{
  "num_key_value_heads": 2,
  "head_dim": 32,
  "intermediate_size": 384,
  "vocab_size": 16384,
  "positions": "rope",
  "rope_fraction": 1.0,
  "qk_norm": false,
  "parallel_block": false,
  "init_std_down": 0.00631,
  "max_grad_norm": 1.0,
  "warmup_steps": 267,
  "schedule": "cos"
}
MLP neurons of a small language model. Each row is named by its layer, matrix (gate and up: input weights) and neuron, and shows model dimensions 80-143. Each number is 200 + 30 x the weight over its row's rms, rounded and kept within 0 to 999. A neuron's up and down rows have the sign that makes its largest values positive.
Before each neuron's rows, "fires on" lists the tokens most often at its 100 highest values on Wikipedia text that the model never trained on.

fires on: " as", " At", " named", " These"
L4.gate83,163,177,241,211,238,224,200,217,216,205,180,198,183,171,180,209,221,186,131,194,220,231,217,219,225,260,269,223,220,170,248,160,191,166,189,202,186,230,181,174,184,206,246,152,248,228,186,179,192,158,209,193,199,285,223,232,208,196,167,202,217,161,200,174
L4.up83,184,180,197,204,204,225,187,254,227,185,214,217,195,175,215,207,215,185,173,187,213,203,196,219,221,191,242,195,194,175,238,166,224,153,205,231,146,236,228,244,159,155,172,168,194,219,228,208,159,175,209,199,256,242,205,240,191,204,167,238,238,167,158,220

fires on: " |"
L6.gate102,176,226,233,222,221,189,157,187,204,174,218,171,197,226,118,210,272,178,183,191,199,213,247,181,139,204,192,203,226,226,202,235,149,178,192,213,226,245,180,265,228,197,221,174,220,172,176,254,164,222,181,224,209,236,222,235,214,162,170,196,256,136,93,269
L6.up102,234,207,212,167,243,213,180,213,239,154,195,125,177,212,189,204,199,168,227,196,166,259,251,205,196,186,147,205,177,223,251,218,252,199,147,238,226,228,222,220,173,218,193,208,175,184,218,237,168,228,245,213,239,174,191,242,211,241,190,169,232,219,201,208

fires on: " in", " ", " con", " v", " acqu", " at"
L6.gate319,231,168,182,166,158,207,157,209,214,238,234,207,213,207,214,185,192,236,219,218,169,177,158,182,216,241,163,188,210,172,239,151,185,176,202,242,223,190,186,239,209,220,181,187,254,164,217,177,198,224,201,178,242,194,153,242,209,232,246,150,198,203,209,160
L6.up319,235,173,205,166,188,221,199,184,194,250,140,235,119,230,222,219,167,210,214,233,173,196,177,203,252,191,260,203,230,179,203,176,251,160,179,180,206,214,187,226,143,211,154,200,210,136,245,207,209,297,215,194,206,223,193,185,227,222,245,212,204,199,184,181

fires on: "\n", ",", "\"."
L4.gate243,189,173,234,174,212,220,197,203,223,210,189,150,217,191,183,163,255,225,215,189,230,171,218,187,158,177,257,174,205,249,219,192,91,190,186,213,231,170,198,250,183,251,165,222,259,218,182,194,174,145,216,182,149,195,205,194,248,175,201,231,188,170,138,158
L4.up243,177,213,171,166,179,222,175,140,148,263,244,194,247,216,193,175,182,197,212,302,222,207,235,164,237,200,234,169,152,189,207,225,171,144,199,220,133,253,163,230,152,154,215,187,191,224,197,190,187,214,200,176,196,204,143,204,211,214,173,202,243,174,201,265

fires on: "s", "t", " T", "ys", "ation"
L6.gate344,200,157,174,148,232,184,192,155,174,248,186,219,221,197,183,245,204,140,236,162,199,200,210,228,179,181,196,176,194,172,229,178,184,227,225,217,226,268,212,214,205,207,197,192,200,211,204,205,227,183,261,206,236,211,190,170,190,171,212,143,131,186,143,197
L6.up344,276,241,222,167,209,213,154,175,202,132,197,208,200,189,228,212,222,195,200,206,190,194,265,217,180,223,223,214,244,250,227,234,217,183,245,189,162,210,195,243,207,195,159,206,212,204,218,228,219,214,204,239,202,163,229,221,243,234,207,188,185,162,204,227

fires on: " |", " of", " Label:", " Released:", " ESP"
L4.gate252,218,177,194,278,215,209,277,169,133,173,237,156,184,238,192,216,202,198,204,216,139,214,221,228,189,231,191,226,201,254,205,191,213,189,216,233,212,222,220,145,230,224,283,161,255,232,187,247,200,237,187,218,181,172,232,235,227,187,185,136,206,210,219,212
L4.up252,205,193,134,180,191,217,196,192,221,177,200,198,164,236,179,252,137,182,201,157,149,222,207,255,187,180,198,203,193,192,193,250,216,260,178,183,200,152,219,129,222,190,212,176,200,196,218,218,185,201,202,180,227,205,165,233,214,170,193,199,207,245,197,222

fires on: "ers", "s", "ist", ")", "s)", ";"
L4.gate248,152,189,187,190,174,181,225,179,119,215,155,206,218,194,189,156,269,195,192,179,154,169,171,204,179,212,214,182,207,222,187,185,142,200,254,233,212,223,160,157,254,204,217,208,284,186,236,187,220,178,219,196,206,196,255,190,217,225,238,143,220,222,161,229
L4.up248,181,218,197,188,222,234,232,165,207,177,220,189,158,184,187,183,225,206,202,219,169,234,173,197,167,192,168,186,151,210,222,196,239,206,216,171,179,227,174,194,217,149,215,139,173,204,212,233,223,234,179,227,161,205,179,192,310,209,221,179,184,196,201,245

fires on: "\n"
L4.gate299,144,186,168,195,203,165,158,149,154,204,222,222,193,206,210,258,167,214,156,241,192,187,223,192,193,218,187,245,181,195,136,241,168,185,191,237,222,190,178,182,226,217,210,183,229,198,234,197,200,188,179,202,170,205,227,257,207,204,241,221,201,181,195,216
L4.up299,189,224,146,187,189,184,165,159,167,210,222,171,175,231,193,214,142,158,188,246,178,192,177,225,216,231,194,202,183,196,185,238,208,186,231,251,204,230,180,228,273,191,205,123,211,210,199,243,246,235,158,206,144,220,189,263,248,158,217,200,221,193,191,247

fires on: "\n", " funds"
L4.gate350,127,175,191,159,171,233,207,197,163,222,138,178,154,161,203,195,186,185,171,170,214,194,212,191,150,175,257,210,180,256,253,233,196,212,213,235,167,198,180,205,192,178,210,203,212,216,232,261,206,208,226,198,250,149,237,265,184,192,260,218,232,183,212,150
L4.up350,136,220,203,161,157,203,220,220,188,177,161,191,170,198,185,213,155,193,199,217,256,174,209,203,166,192,226,178,189,238,193,229,233,204,207,230,185,210,216,244,209,155,178,194,191,204,266,268,236,199,199,201,196,197,238,221,206,153,264,224,227,238,198,184

fires on: "-", "."
L4.gate297,175,181,214,201,209,190,236,172,223,211,215,212,256,226,197,225,233,157,178,238,164,232,257,252,188,201,182,216,186,247,246,219,168,215,155,247,244,207,164,200,244,178,211,217,209,157,262,165,162,262,271,175,177,249,214,159,169,190,234,215,186,147,198,158
L4.up297,131,230,143,176,163,213,214,226,216,158,138,259,179,200,218,214,176,146,224,239,188,219,182,215,192,237,240,192,188,208,229,219,248,259,178,241,182,187,160,201,203,197,201,208,181,177,230,167,173,222,227,205,212,206,216,197,244,183,229,137,233,212,232,193

fires on: " |", " is", " of", " was", "ation"
L6.gate276,213,231,205,239,104,192,216,148,174,185,158,187,178,199,219,184,207,170,199,158,204,197,261,156,226,187,222,191,219,264,206,256,195,202,252,207,244,227,195,190,265,221,219,176,246,204,209,234,167,194,193,201,249,219,221,245,147,201,279,210,199,209,179,202
L6.up276,239,190,205,160,266,203,173,222,210,216,165,205,174,241,280,225,251,220,236,161,195,189,201,141,232,177,177,153,142,259,206,214,185,192,194,178,157,250,171,209,193,176,224,208,185,212,181,168,197,184,206,147,189,206,193,176,227,200,217,226,237,215,190,261

fires on: " his", " its", " their", " and", "\n", " Country:"
L6.gate72,176,237,224,188,204,180,195,212,179,253,174,216,256,189,200,165,228,206,151,196,161,170,188,215,225,241,166,237,246,187,207,159,155,232,240,223,252,232,186,203,233,196,205,236,258,190,248,170,205,175,249,179,215,230,202,235,217,205,210,208,231,178,199,256
L6.up72,202,192,211,190,176,175,208,204,215,182,252,244,183,238,176,224,179,206,235,226,207,155,205,267,208,191,180,203,171,190,175,178,198,264,194,218,189,185,224,229,174,195,204,201,180,214,221,207,211,170,150,241,184,163,195,152,185,205,173,182,172,256,208,155

fires on: "\n"
L6.gate299,174,246,183,177,240,140,166,266,174,185,186,203,233,163,147,198,213,213,175,176,213,193,206,186,223,246,219,191,242,221,202,212,177,153,195,244,173,220,153,208,174,203,116,188,211,193,169,208,224,182,222,157,203,182,164,214,184,177,224,226,225,170,243,251
L6.up299,149,253,171,216,179,211,161,254,266,229,195,132,229,253,182,177,187,196,174,216,205,163,241,157,200,175,220,200,195,207,159,239,181,168,245,228,228,195,174,201,217,123,156,158,214,144,181,206,211,206,183,222,182,163,193,212,184,150,200,206,179,234,163,252

fires on: "\n"
L4.gate278,158,181,242,223,206,196,236,182,173,219,183,182,176,243,144,177,182,208,203,135,228,171,225,151,159,177,249,212,220,183,171,203,187,224,149,221,281,236,222,194,188,234,190,205,213,134,260,199,155,231,200,210,193,233,228,207,261,173,220,234,230,199,203,192
L4.up278,177,248,233,194,240,252,226,209,218,202,169,193,160,209,188,193,196,176,204,154,250,186,194,187,147,153,224,229,231,195,177,241,199,247,238,200,291,230,238,225,203,204,182,181,214,115,245,237,201,259,166,221,177,236,203,204,234,160,171,203,200,212,247,217

fires on: "\n"
L4.gate148,149,131,195,218,147,211,252,180,186,195,173,249,192,244,196,205,247,240,195,204,192,251,228,220,173,232,169,215,220,256,126,172,147,180,138,210,196,182,191,178,221,214,195,203,188,146,203,190,158,158,194,181,188,252,186,233,152,260,196,175,224,225,196,211
L4.up148,134,196,142,213,204,192,293,167,160,200,251,224,245,225,162,227,193,232,220,231,197,227,233,193,188,202,144,191,208,237,134,195,150,181,125,189,179,190,193,196,240,193,175,190,175,173,208,190,211,158,157,206,177,211,189,219,176,257,203,168,223,210,192,197

fires on: " –", ":", ",", " —", " 2:", " -"
L4.gate77,175,209,220,206,181,208,215,186,221,203,207,181,211,187,188,243,210,186,223,203,179,221,189,229,189,168,212,184,186,291,231,220,192,220,174,190,236,233,197,193,202,201,236,185,231,248,190,244,201,191,214,182,203,186,245,211,238,165,194,155,196,197,142,203
L4.up77,221,211,195,216,198,201,224,215,225,188,250,224,205,267,261,214,209,251,239,218,157,217,272,127,181,203,191,204,164,190,196,170,205,193,212,177,173,236,207,202,202,166,198,228,183,220,171,253,208,262,159,227,199,195,183,215,204,232,183,233,197,184,218,209

fires on: "\n", " '"
L6.gate339,172,235,206,224,185,250,160,152,218,255,192,159,151,184,197,245,183,150,174,212,191,250,205,177,149,184,249,217,224,190,201,224,188,164,240,167,239,258,259,208,186,227,218,202,225,182,218,225,175,247,258,171,208,213,282,195,222,182,198,180,213,167,169,160
L6.up339,197,209,213,222,201,258,147,177,252,277,216,154,153,201,190,221,232,160,186,248,201,202,204,192,191,159,222,206,220,148,230,248,154,214,222,167,207,213,255,219,225,164,196,141,189,176,214,235,222,173,198,203,188,223,196,219,242,209,201,236,219,164,134,256

fires on: " |", " (7", " (1", " (6", " (5"
L4.gate127,193,181,244,256,158,199,191,194,159,209,208,216,193,280,169,205,229,192,184,204,224,181,189,217,184,212,195,222,150,192,218,124,200,196,196,219,208,204,165,208,185,211,251,227,199,139,190,197,184,220,249,185,236,184,189,202,205,194,165,221,218,203,155,209
L4.up127,179,167,214,191,252,281,234,222,271,182,205,204,168,218,183,229,193,150,202,206,250,201,162,161,192,181,185,218,189,249,185,213,201,192,204,199,180,163,193,187,193,158,160,177,198,187,212,230,191,112,238,160,231,223,178,248,230,178,136,198,202,177,241,200

fires on: ".", "s.", "es.", ")."
L6.gate76,170,171,216,187,227,280,186,204,241,191,221,150,189,217,170,165,208,184,213,197,177,162,242,163,150,166,273,225,231,226,214,168,191,206,192,225,238,233,229,192,243,250,172,206,200,179,207,226,187,250,235,196,196,265,162,199,188,186,216,188,291,175,182,198
L6.up76,205,192,212,211,205,254,201,224,208,187,312,203,232,189,184,199,239,210,214,204,176,162,221,189,161,195,260,195,214,216,201,224,151,147,245,139,266,212,173,192,226,214,227,185,174,204,212,168,164,212,202,193,220,169,205,163,218,190,182,200,189,164,167,187

fires on: " |", " were", " was", "-", "\n", " and"
L6.gate25,179,160,225,185,199,229,223,199,185,197,222,189,196,248,265,191,221,171,222,206,131,206,187,156,223,195,230,172,153,144,208,210,225,237,241,185,228,199,205,186,206,195,188,212,184,157,207,199,184,152,172,142,162,207,199,190,206,193,186,211,235,160,168,192
L6.up25,222,248,219,215,207,237,155,209,196,153,221,218,240,208,193,168,273,233,210,163,162,227,174,176,211,152,148,154,162,193,227,245,223,132,184,223,152,207,194,216,194,164,230,147,181,220,212,243,249,129,178,175,173,233,171,196,218,173,187,235,200,180,237,225

fires on: ",", "a,", " and", "e,", "o,", "er,"
L6.gate122,175,236,152,193,182,229,203,202,201,145,207,232,251,171,141,206,180,229,206,228,214,255,168,158,194,174,199,201,150,228,233,175,225,221,218,183,211,220,216,210,211,263,199,262,221,198,200,221,163,225,163,161,210,196,224,161,198,182,204,237,257,203,213,181
L6.up122,153,239,240,168,236,177,223,191,208,165,247,148,207,196,171,236,146,214,205,206,207,196,242,222,167,180,221,231,183,205,214,202,183,161,224,242,181,147,139,210,230,187,224,186,196,204,193,180,166,204,193,301,205,183,202,187,221,203,255,212,183,214,196,251

fires on: " 0", " |"
L6.gate173,139,226,241,241,238,215,230,193,223,180,187,159,170,221,187,174,163,191,273,217,200,221,206,192,248,203,199,195,232,196,226,225,211,178,149,204,144,205,202,141,176,220,152,238,253,181,195,249,209,229,235,233,193,182,210,254,194,175,180,193,185,195,193,244
L6.up173,202,199,199,153,238,209,229,196,223,136,195,196,121,207,183,175,186,191,205,169,206,286,172,126,211,223,157,181,221,223,225,161,205,186,215,197,223,177,155,150,192,217,158,181,218,204,215,220,142,209,197,170,196,244,191,261,132,202,163,174,224,206,242,234

fires on: ".", ").", " 13", " born", "es", "ly"
L4.gate110,168,185,181,229,228,192,211,213,161,189,200,169,248,182,155,255,265,191,283,229,202,177,201,206,210,179,209,214,216,198,228,157,144,190,157,212,178,180,138,215,148,215,189,202,187,204,224,187,147,240,226,142,235,230,206,226,226,266,218,222,167,249,189,146
L4.up110,207,239,194,150,204,188,209,209,246,192,207,163,229,228,198,161,238,254,200,171,204,184,212,143,189,175,197,179,182,177,246,219,175,203,205,240,247,252,219,242,203,203,210,161,192,159,172,162,163,169,220,248,202,232,140,182,192,230,188,204,200,150,192,216

fires on: "\n"
L4.gate199,152,190,274,163,182,227,184,183,266,209,171,208,149,298,221,208,154,198,229,172,167,231,195,194,175,210,191,126,174,197,158,156,188,224,183,238,165,236,179,225,243,194,216,241,248,195,273,225,203,200,235,189,231,203,219,197,228,175,228,169,220,160,236,202
L4.up199,190,190,203,167,162,176,186,200,177,163,184,143,175,220,224,195,239,235,182,212,211,215,231,247,219,199,225,233,206,204,248,151,188,170,147,223,158,201,223,227,239,207,186,144,219,155,216,202,193,195,195,193,172,212,220,195,181,212,242,207,199,160,128,165

fires on: "ing", "ed", "ling", "ap", "rated"
L6.gate366,215,199,124,217,204,219,182,213,183,185,176,174,209,217,197,188,244,183,194,243,237,189,206,148,211,239,196,208,212,204,227,189,175,136,256,162,214,234,174,153,177,173,248,222,243,197,232,236,172,94,222,194,185,165,174,179,187,255,177,219,176,223,179,198
L6.up366,216,180,230,188,203,256,208,203,233,193,207,140,223,196,248,183,215,218,196,190,200,207,191,183,150,206,244,207,171,232,205,207,191,215,261,221,206,194,208,218,256,231,233,215,190,198,224,160,173,184,193,222,181,176,199,213,207,172,199,188,193,229,174,170

fires on: "\"", "}", ".S.", " M.", ".", "D."
L4.gate130,194,186,217,166,187,241,216,156,195,154,141,153,171,173,142,204,211,97,129,163,201,233,246,215,171,182,287,230,207,220,241,236,175,143,160,227,207,198,218,163,233,211,235,202,215,204,210,222,174,242,186,205,158,199,199,227,185,203,232,184,194,164,224,233
L4.up130,204,233,193,152,164,215,240,183,200,176,147,175,177,141,204,181,193,155,185,193,153,203,222,223,179,189,244,212,152,209,213,234,191,182,206,222,179,208,196,157,203,229,241,228,211,202,195,231,192,236,160,204,198,224,193,212,206,227,231,193,211,203,239,244

fires on: "\n"
L4.gate102,191,248,198,221,214,140,237,162,186,194,136,227,210,167,201,115,251,161,186,210,242,197,193,185,253,170,209,213,224,200,219,219,199,212,207,218,246,248,196,226,190,180,145,240,234,137,248,180,177,212,209,168,205,195,237,130,181,217,273,253,205,149,165,204
L4.up102,215,274,155,168,149,188,195,186,166,207,156,182,263,184,205,212,270,242,196,210,235,170,194,170,240,247,193,205,179,176,193,214,161,181,170,202,208,198,179,225,225,189,209,203,226,172,189,152,167,173,178,201,190,209,152,172,219,220,212,240,216,176,161,228

fires on: " well", "ed", "ely", "ly", "elled", "rated"
L4.gate235,207,171,174,217,208,245,160,170,220,155,210,162,207,218,218,195,236,155,180,154,236,192,179,171,199,204,290,200,248,217,182,177,152,186,206,214,185,194,173,162,237,172,224,202,207,199,207,215,152,168,263,167,168,242,205,199,217,202,230,205,205,224,174,249
L4.up235,217,182,256,178,210,158,178,225,173,213,209,217,222,220,195,142,227,264,224,243,212,155,195,205,205,197,235,141,191,157,191,212,220,169,226,221,214,181,215,243,204,251,186,214,201,168,185,188,200,219,216,163,216,205,184,165,185,212,205,240,198,183,131,162

fires on: " on", " (", " /", ";", " |", " (born"
L6.gate62,216,203,198,239,138,236,222,189,185,223,188,201,215,147,232,177,224,185,204,164,227,236,221,212,136,250,181,194,178,189,233,200,205,196,230,261,210,220,227,156,199,190,240,256,252,225,250,180,182,231,195,196,192,216,201,265,188,122,198,207,179,160,220,234
L6.up62,279,200,165,232,160,231,194,155,192,214,206,189,173,213,160,192,167,160,162,214,139,172,196,263,219,159,200,194,200,166,210,155,192,256,163,180,224,223,195,207,145,201,213,198,206,181,220,224,162,195,201,161,217,207,208,178,239,179,157,159,192,170,214,190

fires on: " |"
L6.gate152,233,228,195,212,223,184,224,200,208,187,221,200,227,175,152,154,191,178,220,172,229,255,184,157,218,190,188,194,269,241,219,255,200,242,228,215,251,186,172,164,169,252,182,180,224,184,226,229,147,200,179,189,218,191,242,178,193,154,211,223,173,216,257,142
L6.up152,263,130,147,200,221,226,177,230,198,220,177,194,189,220,219,220,142,198,186,172,169,237,161,170,241,272,175,217,217,146,159,181,175,193,148,181,209,210,184,168,193,234,188,228,214,176,222,229,190,192,209,187,181,298,189,199,208,213,152,259,194,220,228,178

fires on: "\n", " as"
L4.gate98,219,185,159,144,170,220,163,226,207,190,170,156,171,204,213,230,225,246,208,171,197,237,181,154,178,201,251,196,209,215,235,178,172,190,178,300,186,236,222,184,189,220,180,193,237,197,223,156,211,218,199,148,248,186,171,156,236,208,238,184,212,160,154,210
L4.up98,243,200,195,145,140,207,213,251,204,211,173,181,195,199,234,158,223,198,237,199,192,224,144,153,176,209,214,165,216,202,252,200,202,205,185,240,173,203,220,211,189,201,207,194,209,180,217,137,250,198,184,162,200,204,177,176,213,239,257,172,183,174,203,195

fires on: "\n", "or", "ac", " G"
L6.gate166,212,173,286,195,222,185,181,219,224,196,197,160,210,177,157,167,203,133,146,213,201,200,232,220,240,217,268,257,253,231,204,182,224,213,158,229,190,242,237,240,210,250,181,191,215,158,257,209,219,193,167,186,191,193,241,205,235,158,263,212,220,189,140,182
L6.up166,191,135,206,168,180,173,209,167,173,191,181,228,233,161,224,202,247,165,206,223,211,204,209,131,220,217,104,191,188,273,153,180,243,162,189,179,196,204,200,221,258,187,168,217,206,241,230,193,224,222,171,192,162,122,204,183,154,241,164,186,193,200,208,208

fires on: "\n"
L6.gate287,155,205,162,217,220,217,179,166,221,222,171,204,240,208,132,196,177,144,256,178,178,217,194,179,209,228,239,177,147,212,192,224,180,215,151,243,228,199,167,186,174,170,211,198,177,161,261,196,156,246,211,213,239,176,214,226,147,219,232,205,229,232,220,165
L6.up287,144,188,157,196,224,193,261,226,196,213,206,213,196,224,181,212,230,180,205,231,210,198,180,166,228,232,165,223,177,181,196,167,192,198,146,197,181,192,174,192,195,198,174,187,215,201,257,180,184,173,198,199,202,220,169,169,194,253,198,165,196,221,191,264

fires on: " |"
L6.gate83,217,205,183,253,177,180,233,158,206,187,229,189,186,202,134,152,176,172,232,177,233,221,226,200,142,260,228,196,183,192,242,172,197,199,144,198,171,193,209,192,211,241,224,141,228,203,189,212,165,229,209,218,169,236,175,248,248,148,177,245,247,174,178,194
L6.up83,203,215,286,244,185,228,194,154,165,204,230,145,175,176,245,221,183,202,180,203,168,178,164,197,180,220,236,180,251,194,223,153,226,178,194,239,204,215,167,171,213,167,256,203,208,151,191,170,194,221,189,226,196,127,238,229,188,168,193,205,210,182,167,204

fires on: " T", " E", " 0", "iv", "n", " 30"
L6.gate286,167,201,165,230,171,128,163,198,223,119,203,104,176,193,153,215,206,180,199,180,255,136,208,278,192,254,196,221,228,145,179,195,201,226,182,186,214,239,178,209,261,220,189,164,205,189,243,251,211,229,182,213,170,210,203,172,187,232,198,234,155,197,243,230
L6.up286,149,212,277,128,214,186,207,180,193,192,176,207,190,143,211,222,210,227,217,206,251,188,185,176,247,186,213,198,222,181,164,215,223,207,184,248,168,183,175,229,211,192,168,218,171,188,200,229,173,203,189,233,189,202,219,185,180,191,224,260,175,200,220,150

fires on: " 0", " (", " ", " Ind", "sp", "K"
L4.gate113,155,159,188,187,182,239,179,250,199,222,158,146,171,234,247,257,215,232,247,170,132,220,249,203,204,179,208,162,173,241,238,168,182,170,191,235,239,161,179,138,181,154,128,188,240,169,178,199,166,185,163,205,256,169,183,202,179,215,266,218,210,238,248,202
L4.up113,185,193,155,165,155,203,164,226,237,186,153,179,166,205,254,250,265,193,273,225,174,172,220,220,238,193,195,125,168,215,221,194,212,206,204,203,230,183,172,182,178,183,165,182,212,183,176,214,200,220,193,202,201,222,145,176,214,233,225,213,213,223,210,192

fires on: ".", ":", ").", "a.", ".\"", "7)."
L4.gate307,182,178,208,199,156,202,236,168,212,194,166,166,168,250,192,227,220,198,191,232,149,259,215,232,187,180,227,229,210,249,237,195,194,208,240,192,209,248,176,181,229,242,188,241,267,234,228,212,143,242,202,189,237,206,193,229,229,244,199,193,219,218,212,215
L4.up307,224,237,190,158,143,246,212,213,194,196,202,196,203,235,147,226,223,212,184,232,174,221,169,195,202,205,240,224,197,245,212,216,170,174,199,247,223,247,162,209,234,239,188,180,213,245,194,226,164,258,215,203,203,229,186,204,207,211,208,190,233,242,234,188

fires on: " 0", " "
L6.gate343,202,175,207,145,220,196,157,233,244,125,204,213,167,161,225,212,217,163,216,146,219,225,248,237,172,202,189,250,211,229,194,229,191,164,175,200,216,177,224,234,146,212,165,170,200,205,216,187,231,196,190,198,237,187,245,216,213,175,189,212,189,191,185,213
L6.up343,151,206,186,186,256,190,177,188,264,202,183,153,212,211,176,190,196,281,226,231,235,191,190,227,229,189,212,152,151,179,192,232,206,275,202,220,223,215,211,234,180,238,161,204,173,182,273,198,188,192,190,160,218,253,223,166,240,218,229,211,203,214,200,187

fires on: "\n", " fav", " as", "\""
L4.gate200,208,206,191,190,197,225,162,201,150,203,204,119,241,183,138,154,221,242,141,188,188,226,167,178,175,238,228,222,247,230,204,224,103,203,213,184,206,193,198,156,236,216,198,149,219,128,213,153,176,230,179,174,175,209,236,177,167,186,221,248,183,156,183,180
L4.up200,208,156,183,198,147,227,187,242,169,176,146,205,201,191,190,176,228,170,153,264,227,201,120,231,202,192,191,219,178,254,227,244,188,195,207,187,233,207,133,210,189,249,138,218,173,187,176,197,203,210,195,182,172,193,180,200,145,188,235,266,224,152,118,194

fires on: " |", "\n", "-", " +"
L6.gate249,206,181,166,266,147,210,175,219,246,213,217,180,169,192,206,226,167,229,235,170,166,220,167,202,204,196,191,180,137,159,232,184,164,236,227,197,215,248,204,209,195,199,195,196,160,173,150,185,255,294,195,230,176,198,205,232,232,152,193,234,190,182,178,165
L6.up249,201,250,236,193,218,179,140,205,229,222,237,197,171,152,162,212,238,191,247,151,232,209,204,164,205,213,178,208,232,209,169,244,197,173,219,201,174,139,198,154,196,193,268,192,203,193,221,255,211,217,231,196,128,200,192,191,225,181,246,210,171,227,158,235

fires on: " |", " 30", " 2"
L4.gate111,178,144,204,250,170,231,259,191,176,275,209,145,194,239,179,246,194,160,211,228,189,193,234,219,210,176,171,185,172,246,163,182,210,197,188,175,254,224,199,174,211,202,226,193,219,176,200,232,157,131,172,184,199,184,241,218,209,197,179,185,140,280,204,181
L4.up111,241,149,108,208,182,218,199,189,184,178,226,195,181,193,199,210,166,242,194,213,161,153,203,172,184,219,173,211,203,220,229,186,226,222,238,187,238,177,205,197,190,175,142,190,194,214,149,197,198,187,152,170,198,142,193,196,173,181,180,166,190,179,180,163

fires on: "\n", " entitled"
L4.gate267,249,213,173,199,159,201,188,245,192,143,189,220,187,150,160,168,229,158,141,181,235,243,199,182,219,225,230,188,226,198,271,169,213,164,243,242,241,195,223,265,231,201,221,212,211,192,197,224,168,147,207,233,221,198,181,208,180,227,225,183,245,252,179,179
L4.up267,210,217,196,218,164,189,242,200,195,216,205,237,198,178,162,196,175,183,166,195,211,209,161,285,232,225,221,217,208,165,202,212,237,199,217,228,111,196,165,185,229,184,220,166,169,203,229,216,188,161,200,189,202,204,157,158,190,212,184,184,219,163,137,212

fires on: " |"
L4.gate377,182,237,233,255,252,163,217,210,221,200,274,157,164,300,185,187,178,197,205,140,170,274,229,151,173,211,234,214,179,177,138,217,234,211,194,228,203,224,188,212,190,209,150,221,179,192,190,256,181,179,179,233,198,202,180,231,197,202,233,187,201,151,172,228
L4.up377,192,136,205,164,233,241,147,235,238,199,197,243,185,181,275,223,201,190,209,188,208,236,154,192,234,176,186,200,133,180,202,155,190,180,159,228,194,185,178,193,215,190,169,172,191,205,242,225,214,260,279,165,210,208,213,203,209,220,204,209,197,165,253,198

fires on: " "
L4.gate296,214,194,189,188,191,195,215,185,247,196,249,199,165,229,217,228,177,209,239,177,206,200,212,227,221,160,160,170,187,159,215,90,236,192,176,193,142,163,195,197,159,200,222,180,190,214,174,156,222,231,227,209,242,213,169,161,191,217,231,134,177,255,215,189
L4.up296,202,197,219,213,159,172,207,205,214,161,145,186,162,174,214,182,144,214,172,184,265,168,258,209,157,200,181,165,185,205,211,222,248,175,159,207,194,214,236,228,207,212,146,167,200,219,211,163,151,186,231,204,210,206,204,172,222,219,179,206,180,171,193,154

fires on: " ", " |", " —", " -", " –", ".9)"
L6.gate334,181,199,228,172,183,224,168,219,231,189,183,231,203,210,201,195,232,118,143,196,185,211,239,196,156,184,176,226,182,266,239,170,152,136,172,227,183,185,204,221,233,203,195,196,210,133,199,178,169,199,187,191,198,201,247,175,248,219,252,145,182,203,180,194
L6.up334,220,166,237,171,240,201,199,237,212,163,158,198,195,229,224,255,216,204,221,213,215,226,189,151,127,237,204,128,176,240,205,152,222,224,214,206,215,184,197,192,228,212,205,177,176,217,165,185,192,209,168,184,219,204,219,167,187,168,217,171,219,207,196,193